MLP neurons of a small language model. Each row is named by its layer, matrix (up: input weights; down: output weights) and neuron, and shows model dimensions 192-383. Each number is 128 + 32 x the weight over its row's rms, rounded and kept within 0 to 255. Numbers have three digits each.
A block is one neuron, or neurons of one layer that tend to fire together. After each block is what it responds to, as a language model described it from the Wikipedia text at the highest values.

L2.up1769:149148152110122106097123143166074139146101169135141118085068132151139112109135062154162157125162059134132150154101173103139148169170190109177128182173119077072190155104127065118128116075093157164149102088116167127124125103080111122153099191183142103080139101144129140136149081081111160099128137082184161187044124109149120054151117148129096159185153088133096119135174076138060092141113111154165106150114142138163150133156130125187127120091147131116105142175164146063158132184115161148134136093160121123117122180151155164131093116126141153154161146127094093120130074093116146189
L2.down1769:168145042096137123156094157116155148108088132142124172114116116068123176176184146089129161068095105105110116121156114181091155081163085146113064130118142147127119127124132105125161161111133176128133111164160150123090138162146127111228178181077100149133141170154139111111178101132135143145121099165134152137138094068181061134200109161123139087095144142126132099168123163161094083121104112100102111164119090149133125099130107110090078117157163190161127139149084118103126133075115098121113086127096110109058133157107144147175116083136120075053086179112145153115137128126138130094
Purpose and service relations

L4.up285:134141114133162147131094125101161137157161100166126169122081135105155078146157106128160158130140121090157087036174100086154098117097148184144161148155158084111121126125157124144181146107126193175099162118115134129158160107136127118088155131144179114172130111152127093058134144133117157150125141082161112146169072079099108122160110114136135111124133124092178149130125074096144124142040078175163115133152164099166121141181155122108145091128119151097073131106080164111096181138084084094148079099081094168126160129106142138096113198116133141166097110091132112076171141112145144159
L4.down285:186110090124100060132082116135132087200159158145137149116152158163120102164140151175160100153159156087110101083151193132131150158101162059143148156114172127189133113093156086136111111095188164131114099173145090123061104121128104156109135049155101084165103177154104107099134114131098117179120073124131094173053083126099104104120147094131160162063168102175060141184109077078108134176112119141159117162174158163111176101129112099111103153107157141142098069133079164134095137107142100126160117179143150148198124123157162156120135091150079129081120094107107126139095091081137158112
L4.up1018:153096100108099132173098172163126126099097081161108144131135116143149116125093134101170156148155083122097090078143081128114120150193142091112156121145135094130199125099075088097137133071117120162147142083129123162096164153107118145105109114155120159117102143094114127164139159118139142099135146135128068151149152132124138151103086138110175144134118126076112145141122097068143113174079115129188144104146137133118172116169113151092110078115157055147126086138066162087146105120094113127123116142184097101135123126133126102112159155139161129144119093095210095145213130155159181150
L4.down1018:148104155105122143122121121117073139127123104060110168077151164175130191093109079142099095174126162110101143109111125123161086120165110128162125104133134133116124111149169087159125146084145094185119062114149144204110172174112206160102106136141121076124055123152162144180112153118189114099175112165147176148076112194050158145114113097156158109109153115134093136122115160113159170138057159129117120153118162185048124146112102106099121119094125115076158131083110146165090165128149121155157113084129124152137076108111160161097200147157127190062129090109135098140197131123104121152
L4.up1275:111138140193123123169124110116185123044060070161167133184156151149136113139130089173088148114130175070108152145131157099143103108093108141093169129112169123159135179115146081141129118089146123096116161176132161108130114100140106168132162134121118155102154134165110091111162079118107161097143180143094071178123150135172057089126079163112104129150077084164148108169140083112153119144132138108120130103157161095167162180121073166102093144123179109172137150100127180118122137079085129187099134135127112180131102131132130195171108138117106141117111133153123171114100129113173105167
L4.down1275:105165100140153124144180117089164130121143066141108139107145099160105163135127107184120138144144133106133172068110179078171124067081151134158167081090208100165140116110135132084117067098042123086105102128163114176146135115108168190124156104120186117103055052173120135111151189069094099094136111142141118123143108128089121161164129155099068104114129107122107102171116155153107110106114146097180188131145148166176110097087075142136066146136160130125175133063118146150135164131062047140160109155051063142108167119099103111088089132193131120131101124102150139119171130137143115129
L4.up2019:132145155080130160138125153116181101121127069184107068091116106177088154121126135175059122109111166099145255081167095126092100103123125122122206111093200136125148098074144101098091111117126175130147099187099198063098152116133145117163081131114141139119105079099123070137124146102166125137168097122151115141092127131154094156113099139125145104130150110089159148092170071160154203105160123142146123059165143099166189144155124211121116134125138081143143127103102166115140136098107132193141116112158132171109115090194102076232144091121113063113180119181066120112128094080121076178
L4.down2019:091122165176133150190124124181178117133112104096146207107127127149153159155192114197081197170088131159120136033127155101137140049118154077167159072111184149061135123088172092166147136165104137236129148108129099163174117147090117101091130068137169122116083077128103106120097164136164078116145158146114140134118116155099140121156061142081117120115127188150119167117115105130144131103137092108153154141103109125127121147154077082180153161128169056129143082067121106157094130138078110129172090170095129155141130175149097122101125068151125104075152163123125163061161085111142076146
Quoted first-person "I"

L5.up298:186132121133205083118138110109137112148093204129133146100118190120116120103100102162123141095131065131154164130146119135116117160161141152142081144100130132057108089127122153105093106163139153109131128132112064138110128094135134099094167141119117153128101117084124108074135054098182147136050139112111125116113150136180113142107158151122128125133102104135123134175079168154142077151087121130100111170131075131102184065140118206121141124110094125050112139111157096113114131090179150101109126136152162109153157157109138106109108133158153140101099084131124107128159203091082145139
L5.down298:103130146086127153128118107101126123094132138149151183124134143169124112156137095155110146182125161095163131142107119130168118083115097124118092130154164130174150096119043153090131126073104140113131141103171183113073131141169149142152123105145094157138048108101126104120108123091151138105113175146119172067092035106115107088133136112111142120132199142167116094134189093181140089147154131117096186161147185130120095153169159200079147103097123078104067134160161121149130113125199062098104149104050112069128127080097093133169101168102095095138126091145163127122131091137150088150
L5.up367:121085145184160074110094115122140094146171114160124095151093191144154068096126129160159126179102131098108093089110125119153139165115122135150109144162195110129159116143125170107114097170147139174109076088060146089061099130064145154132108199121129112135085155119171126077150083097130110195142127141142132180148129145204183097124102187101067092135086114196126116103184125215096123107104150116153104129104142092138148106126162187109046128086101146148077166139121143126125149147115133147128164061141160138128148140126084170030109121074132158076159121166112117071149181155122129107
L5.down367:109139128165091141132180155153061161092149122149150187124155140190150086099141143174120117085090099102140087123128133110140115189125094099162121160094121058078113085148136168058162165117091090099093073114162106170138089114076132149111114078065103120141070141152151137153104145132184090169168126118181138162165094107067153145125054124138189074123209111148145135078195130146187124179143129180110101115126125110124134176151148166104164108136086177150148139167105171190165126180112166141088155131107154123123101198082085089095177097128145117101135152114139101172068106130071135115
L5.up902:121087085139111106140075125129137086119132162162128132173136128144173081087189100157148157163172102125152136137160067163139097120115094105157098168132135154140128084117141167091073136131143137179155146063100131071155122192121066182133164157141161117129073178152173117081175151148137154083117058060111134087174094118159117137137108167090126192155029120108167134100088091151129110166149112124098144133088140166174145105120131156115149141134147123149130129121085125139123134156134117095081132117168142111110134154123142131143210113129169172129161119077096143077106191134092117148
L5.down902:080113104134130126151107102126095111148133168098150093091129104144149186134168131160079101107142199113108159160190077157136142133195138166140114098137163081108112129219131133116186158109135106163152125136100108158104132147169152129097112140152110172166103094207060078110125136151165126150131184163120143028099105130134192138109119116177183110110147160145142118121137152197138180111079109106173159087125152190167103131129083107099113128139110070088129163168125152161117140192145132123129141109170130077101146115127110106147142066130080123106125132122159107134111109106074143110
L5.up1032:090111136134154121108146105124110082125111106126161127149096113152115110101141123148207115129121129046152146134145115070160143137136147092138095185191194104086092235179157109166117101132154173124103166103167139184106112193117088159174092144095136145122150127142121116100119142126096156152163143187130110151163151151176164115120149205099139148152146124143096097107117118122163142125171154115147218096115151175120115144130149166140100122144154103122153178098166112153124123111125119121147132142165130083105140163106123126181133106122135111130130120168141105119165146142109134162
L5.down1032:096130136071154119165147158146092106114087137134112127163181127128164116162109158088099156110096174154158181118138112142115088117118126144105154101144152085166104127140129120064206163135110103171178089109146164153123154138179155203121143135145068116113108130101142091097143125116157124121109126137103132100153145123107130120148175078127178126106139152145135057086133103140157167085147216087126175106114116173138187125161116142083153127155133185118106121105061110100105150182086102108088184161106133137144174119154109152149134048126125155138089150122124139175131140173167118070
Scope or content links

L5.up2035:110147071134090172141080087145170128172163117103135095214148155103092139139144123137087168132149112116161145132114128092125097044134081174111104113080192185153112102106149105136105074160199126116113070132103138118106194101140141162113134129134133155084205064087168100135109128182184140077195139160146102127143169152115127132143112124059127162121199065153135113147126147144082152116151149092148088157104125155144153145101169136079127120073110115094092124103124170193175106072099100143140147143133075161125123149093137106107174149111130191139101087150129113123150089134125082162
L5.down2035:090097116167152129138115147114162151144126128133113133067137169069157107109104114165095131128185136110120120105166140125105171083103122121139129165119196147064154094064081078147153128120176107129101064141125173138123153157093124183126175077123131090169139149146118090058111051155126112117128184134167143117146138179108110166077113146130146142168104118129125167115149095169116084088136153166084200184122107135164079101118099156101080111125111117141114089099104115086063138103210119082149196105114101053101144104092141136079107183115090076050098201138108125140185131152135169145
L5.up2047:148140101108143129130056159168112165089129155130098091137116157139158133151079101191163158126113119113102167097152070124102100094130144125098114121156136132114162145139145099137105112102115081113090117090152177168142152079112133115152124150116141109142141062121081131099103177153168145113091088130167095129136114123199151143139131129106093163103177120087113139104136124128068127114155113150121165119106130133107218156123202117089143142188167113127094083157142151137107117138094169119161128110122139164107150121134213057096120096055134117166088115129103146155142086128070156070
L5.down2047:145092117157209127110137176138142065059174154103116207113183125124110142127113104191103094205109103095086091121091138100141119119108117119121182082123094156116191109135109153165141119087113125188145066153126091167133129122187173208078163096078182107151070104148105112122153086153122130161099144122110158117110096121095104118103104071173165177109120114160160142111195156122213150150106158107101118169083092160148156154127143128095127165080145102107128120196107082093073129134140127161076127127119108116158156112150136116094154159138102129098146183117119115170110084080118161169
L5.up2151:140113104169153121114137151098096158097110113107122110119148113183102160112071104061154130071143164108117137141080122109140126087013121127110085128100155089135172095171158171132106118145120175115103118157120126126101216117175128121138099098160107153136125097082119108118135127114117144167186092090109118101134130122199104088143109162114141088172147073120106136151130162124145152164155118157068118127074135122094133091125128111142153083126107118123129134098178121118115133140140106227104154136192141174140084118150132105062133105100142151142131146134133085142165141106142055125
L5.down2151:139100120108196099092154170147122175118113093169167137145117114143097109127106052125196150132164110117140091194123123132127128132090146152139060104128118155154126151150117101150115137116196152121098092070147154148134118123154124099090112111111121064093132089082189146131091112125118138066127147101123132055126109148202159073109082122113126102117190099140121108120104131151151128118144147084149110137110166116096120081112160083086107116156139146140115181160073149112180102173153162170093123152106071134152074044078096166127081108065142170109126153137116085123117127126174060131
L5.up2182:069077122129152166141140099107142099141096150123100135092174124127101118066158181154153128097053099177098161089133100135134128123093104137131125172152163090118139125084053076168083078104147140140080141137130094140093124133178108102074114119155191121114129046121098186107162190105089129094132160093133157068146172090136108099135141151147125141125097161101179142080129127117161123110099158122113110063113136119111092131111155132127139150168095096098152118096132136140090096136060098149149154164141132167087128034059156111114109181077121100157123061130076126158135102150144052108
L5.down2182:112159126151177165164099159167085167141112125114120127140154096141114125116129141151155149164144076100166128133136139159070127144130147108118101131125147118115130105132122147135123161116190160099114059137185141137107135145115157149118117080125072049166087154104159071158087150082108130119108105079116179120091130141145135134116127070156106075133122174136080086124131237096112132129172113101204133149117121102143089149116156177084127161131145156146142142159112123123133094111093103119207159150100187146139139135116076080121115115113106112113173124120076152112070072116094119155
Quote-opening subject pronouns

L4.up318:118179133151158168114153124108182112144175124088186102089182152158073098099149123159167052142099110138132100154157146093149158160116142095123120114070233099178164093214150153088138105112113193110121095219137128061126170061122173116106099082136134150106167133095100132110149103116114161113160085105086122083105172097171172157144125157100085183144138115084181075141092145120089167104177173126113115107123143080142112151132137174129111093106125139133070137169149111080135101085111148158119113125188095115141169183148095134158116149178161115096101117092115139154127089173142129138
L4.down318:181193160106091093070143133112107119171111157182116178121172100162144088190147114112097118129123184134108105139124135143119168159120082148135137155191090162110160113154125125115129121122132084107159129137142100162146184152134165099081105104155121161175089122135133105105105150129114174152153160158070148145192104144145097137182110131099183194109119094141069091122103146108063162052188141133100080169156122098122140196163130099094099112125188118157102100098156205155139106113132127107132196146123143105156096074100169042034065124136101134074169131142165095154109115145100094130
L4.up697:073090113083163141144149157039110099074104102079103196117110139134142095110081169131120113151122034145121194134129145139116091116161113091090189200114133131152149140141103149128155154109092104124113112148111106128159199083066177110102191044123217138080123145075114083167177154159129126169103226096116157151112055120126103088154108122109088142093152074166113149154138161139133073153143136108100154108070168135078125129116155129127087101161157135083106143145153159090119085113071101117080056112162096167198157122151150133079104170177135167193123184122108150111174122146114081144
L4.down697:122161110068147162109144133108117168137070122140114125104118101155192115113153108109178099116100107109098064184197076066142104169145157172067132102100040064088126075070096144135093049130085055115086095066144153115135173060145177132106150159109087135127118190121170118128169182116133173137106158122130128107151099142115112187165106129119128136115086176105088159121068114162152102101133180117130152112155128110149134129111099077146113055192138122120126123139115091070096151100082094149102123109097107126145156130072155156103070086165197097098143099121104137157148099078145166111
L4.up1820:112100122125169147170158155082087110077135095170128128166172120120170171096099135158141078136154136191160139096115156173097161150076136166121143183119154135210210118122129205082109138130143139147147118194112114119074181077127124162138173120079129168193143107086067084140140102136130068131123113138110172094135125100125184081089149146059123144134109179083192141085144110103108150101097086111127193107129124146158133105104151179173108108096170172135125111125148096100132090095162067172185140153124137106138141157116159123037145101127115159061101157135165145083060074133113169193
L4.down1820:122154110147124106178149123135110073117160082116106080013151114110170054138097132140074111163113177084119087132158131099144124134162105113149142121143106139153117126113167139139129131076085103178136127137065149120095153142144117136105193186091111135092101151148155130048090099089113122157134096174128141151129079170123087142121139090097125147132101147125180045072114078032113129090135104110198077136095139111175079165151119094103168126177182122162093091153104084110124123137102193104119150149142125108131081093128115155058142141128123118162080097098156130108114116101168096086
L4.up2185:140129151126142136147083107161176061073120107090164082164190169139122080134200128098144087174125189146040140090138095108078135139110188080152096130156222138089132117111137172119136148170144183145096139136130098044190115066120141175117096159158130153082145130157154106094156096132132145116188087154128086162142116102145141109134095149079101172107070131138157069113117056130101132083176104167065135213135109120154140151105138142114101113096136165164111135135142145102124070091154147155117148149118127125127062115139115113140105166136180141095120129085108111136080094173153114121
L4.down2185:115117112146135115194199122160146129135113059119104135142083055112209084146134142096094140139089148159130102122126115159133161120152086151138114122141101106184105191144143113086178062100101124145079167106115161169092163166149119092086160157140131082138083130175181080117117112177170095076120134100103120114138112117129159159160106093155125133106085171124121089074111109167105101163142098113184123120150141147106089111138164099092115063145171092107092117198052149176121147188151201120217166135084123154142125080117102126107136073154124101157175117128135153114141126108127132170
Narrative main verbs

L2.up654:145168150106187146121147137134092135160079065157150068095144171143112149132112114040149078116075171144133102115172148113146143134124127092082124140136164123185120133089060114095162084187112130073120170126098180113143133120100126134164149186088128134099147143062117098113131126108124159130132152128150129058132053102094084094134189093080106118114213127211157140163171137133162179175116141168125094071100125138083114135211164045131115092122188160206063148150191104077113158134128101181151172075142108147070100133191086111108061138106129161121156086085158135084150097133084113173
L2.down654:102178136111148074143115151130156140157134185140121137140147177088174132121084136106122129097101168211065202165124081128054115176171198148090118102176085095127063097157097165074150085128173126139114173121188068083147124165113081149140154117118127136144080146134134110117123137187137066122128103200165109106099138076103161138125150124154147076123114161140114107112144127058108121088100075117128159145142142171150090156107078135110100083095100180126123146143088129139106196113169164075171161146057196176093134158130124114101125078094099158092109184091147141173126120129104156149
Contest outcome verbs

L4.up83:118088131111138082102132125122172097109165126133087094145126133166118109135102074144145129109123132092116124143212045116104128117211110142149098143133179115100200108094167079122111145147130162161140074118153103133130127161119173075059148163160150070179162136139109096098171153198103128146130112150122161118084115131107147129112102098084126144097172116177128101079102202204103143181101127143109134161160093140143114193142150145082203154113084106147164148131138137083115106142137192165145187132157096115174094104135136116155104156111090137106124150137128081110127173154154083106
L4.down83:119098093178066187209126124115146166143084105098171111150155115128140112116072086078088109107164129135133132142127127132116126145128133165132115127049047084119128092113176159115140112150113110176120071121100182161131092160105186136146141127106170116163135107113158162127112155132128119185142114129148109108147077131097149102076095112109091075091157160158162118162112119121125115120127144145120162092160156109130119058125151139122128062147069132032070160194116164155152079192164142179096086192099121121090112096156148169128145125138144133091120134160147161076107106147135133143
L4.up1187:098158108133143099121158094121056112128145166119146137097135146218149125165129093181131114148160110134133085033055075097078114121140129077121056174119168126083193095160180135176137140052129164116136148118076114107116141130130112171113193131123126123132115101105148121097124123182112152180128098129120108151082077113163135109138147171131119152126062119168127110116097156118152142163116156135132094132098102185087147138122124135131103116070090129101136150110144191067159093132139113127163160099107122125141187107072104104115078141156116111086183109141152130081092119072185137151
L4.down1187:058135144155181116111110129171146128062134123108123087185152097141138118093145095119097150080124064114116118133150107133175164148154143089116125147164107091139112066100139202141181118083144091185146070070151150145118045163095135123169137200106135101113108117110101098155044159102114161165162145075064144116114076161143122100130178137103142095148119092169086150073081134115136135130133096078114120146115101159149106108137143180133108190187121117144139103153116144155099134105131139110131123114071106148130099102073143209167181112160089108141094131104122171128122120140081104129
L4.up1666:123141113123126129131149178077118117150202108172130151129088123102140148131129152093117135131100162077151132133144116097153108145111120130163074139169158149173051105141150104141159124159185138081151191132100127059059158120072166105050117154151130126127112090131147153089136143095107122098096167133124140107102138146136102124107161143129088101124105144160113146128178107094099139106190131108091126132130081104049189151083168163149128116148078175103080118115197164157143154080153145100120155132071069104059092157149173139129099140092132108156107118156200075104119141064176130110
L4.down1666:133110159099094144145108146125114191157146120122114106132118146177147168120158135099130097110113098102075110147176125142126118123164143158155098144118162104153125094148111129129152108189191136124088106118143124204133127158168151085083142126115134076133152111102128061130174040044115131106089157025074151145131180138136136126124114129147073152147095149152162133106122113139164120183134184113160176103110076196173085138120134160169111088124162119088171144157117052101103139103091080144158094120167106120108091150073139119104112145083085126111156133158115117162112185149155119144
L4.up2234:109093139114177089091170126151137145158185076084125095092148112113145155138175178121097111141134118119165072058117094140146124106133187136189126112139124145117198064132133120115178201139114127124155146118048155102108137189111135108140133127163163085133127149086187116096072120117109163132158125153129169122093066115151115153154154101093124172044117100127128077147106135130093184124114144137179138131169181162130112125140100120142216061166095099115137159160128119133123160105179135094144140079146068147129151162135167084067131199111117111134185122154112130090134131105108214116
L4.down2234:080089107115144145094119203173105162112161134152140102081108097115111063125126101096116068122054082162087173125150121078138154126181081125126132134086104122109123103127150143127138089120154167118097111150094169096111104160103182164162126149096117072076125113173134082121163126143170132050127052155157130126136129100136090171090116105122189137113173165134139136121172126112122096171123049113163137156134132127184122103137148139129202146123160151141114120127075088125078105182163186138162140127072101152091143148121122127109091108124125124106154219127175157108097130148150128126
Transitive verbs before objects

L2.up1911:151076104133149145108071130150151128154147118158156076142102209137129112113106098182144184128138148091157126120095176116129088087187111141153178153142176070104163095127179140188143129101091118126137134107182113121077074106105112148110130121138125132107125144109099136132192065119105144178107116104106083200191194103157136107139089069123088126104146109106192116161121168156153108093154136100161065135080142154157161085143181138111134075165125171110095149149141159146112209143030122108105130094136137151150105145115110099129159180085145118096179111094036112129134175088102161194
L2.down1911:082094124154061150095138182203162120128123141174137167131168114122130140101102105207094147117103160128117133159070145184112135111100154117174189160138098116099132119186093132131063082173166101161137132144156136172078102179111183163110187096094204091172070125116064021143136165141195159133140110107130150120174114084119134114073116153157151153111144128095082110135178143131137097125135087085078141097132173130147167196143111140150140114143161174059151134127102121118098140167126132078137127127127097097157147098109140131110122178131104131138159124148138176140103124100136131152
Clause-initial human subjects

L5.up508:112079127145103169088081095084095142085134106128172149139179184116122128169107101051089148109120217101109064094171108150139104125123176087150113110154176071111157102162154086076114113075116144103120079136047081108102179154131170165103214151175138103071139105060162024109099084097117135087172099150096100128154125155151149139147169118099082145088126097107183081137147092142091098129118118129084168184138116135147114144120184119106054196174146203079115124074112118110151101149205083117119101098112079139114119112117186098125133171097155130089123091139060115141159116194103158105
L5.down508:135134164124186132145171137183167108106152143147086129106120108147104104133117167119156105146081173186164039188131094201135104188110112124088104134068134102142140092124159125143126139166140082109104180091110155162094140130150155081104153098104113089148144141164150118103119142132108130145077106123092167113096098103067141102132103118121131106195115103154108040074145108081175103087129139147076097092142127149100119089106102157167155151153097114186134154186089126105138136152088114092139093136166106094075126101074110181092142104087133139138167098123122135132115159111161109162
L5.up759:136075146143117148139172180155121123097060117059146207174153133210096194131185099142119138084177176125131124101144129064099114157118133118122134136052158134158155103209144089103095149147141129155105045179140092068140073108153108100127099084127162109080142096107125129082110125143117103131140141120140184095118144123165080129132118161026125087075105151133136107122160067064109193097096141131096130159166150121100148122117150160167121053125199156100115104148134162105182107112124130155157111045153153084102104103125172131114136162158142173051097145125141174116142115104112171139
L5.down759:202093178143069138203140166118120170056141125106105152125131088129133120131152147150107147158131152180130148048155105119066097099117118126123133147151150114154163047161166129105153071144088158101070142169115115156125171086152113144129080163122129120098112161117102091137093139144080123120150126120158104183066118150180103123122141068147134160151088116124047079113103121052106128155156143076093106153129108143141166126137104098148145164071122072073075164138155111094128125100120139097155106193133089148117092132104138128080152173118092123112132107104132095113111112065107157057
L5.up1693:071094125109148103143093143123148109118151116115099118147132151159172108147097171102142111112127190164114117122130090128140096120156149141168059103129108130183135075146153154057078105172178072137126094180124110121094153138148116116118114096103074148120124152101109055070109158094093150148081107145141075117144162128159047129125122089126076041077145132212123163117141145089089131132160095158109119104119148171130190112102101122107079095138144120130106165164115142110121130208173144149139119104112096126056077105099072113134123111145132166140130110110126146163157136075128153150
L5.down1693:145119144147101118139117107108072206120108154058069074109168091149138086130141164082114124137113175179142167138115176170205166155133160128100132128111084155120133049141110104156116141074123109112113136074090149190178142096077186107104131150098136153059110157119162087133091137165173061156171063155177137109064112072119176121153085101103131095131133115128059123146178152107105140199165119123132149106111126133156114155085144122134124100127122199145108165100191120162150154136110160128096087100117178126052162145116096146091113112115167091120062092120181096158127136150076118109
L5.up2272:097200095118089098101072132168157190130103185151132101107107170115135164144086134073190138147114099160159140165116169133042091224159106165145166122152178091199092117141197161102112111139153146146153140108119114102092099100080087101092128162122184123116106170079124097102154135119148113145156087160099119117127167142157109121123147140169113092111126108156173110109125146161113153111185158169146091100118148123119125106164193072115053094090096125117131114180147120158158108177157129059146110124116128154133115146137029106141127148157125083178094089160126121134175070133175163171
L5.down2272:151161143158114098077180128142126108156144175141092100074193157164134089152091079113124082111098140131166107109163118174186115137141077207148141068159184117129103160140139161151075134141147170048143143151142116158165123161093168102079136136167114153102107135045101059130164045149151124130171173192108071155125103147191208204119150139084153094139126151113129179149145142094145103149112135171117134114124125144138109102149147162155127139189089131119131098125187126149142183093116126122106139098109151132146052149137175103126146149125094118120110221092134106137065092107152118141
Facing an opponent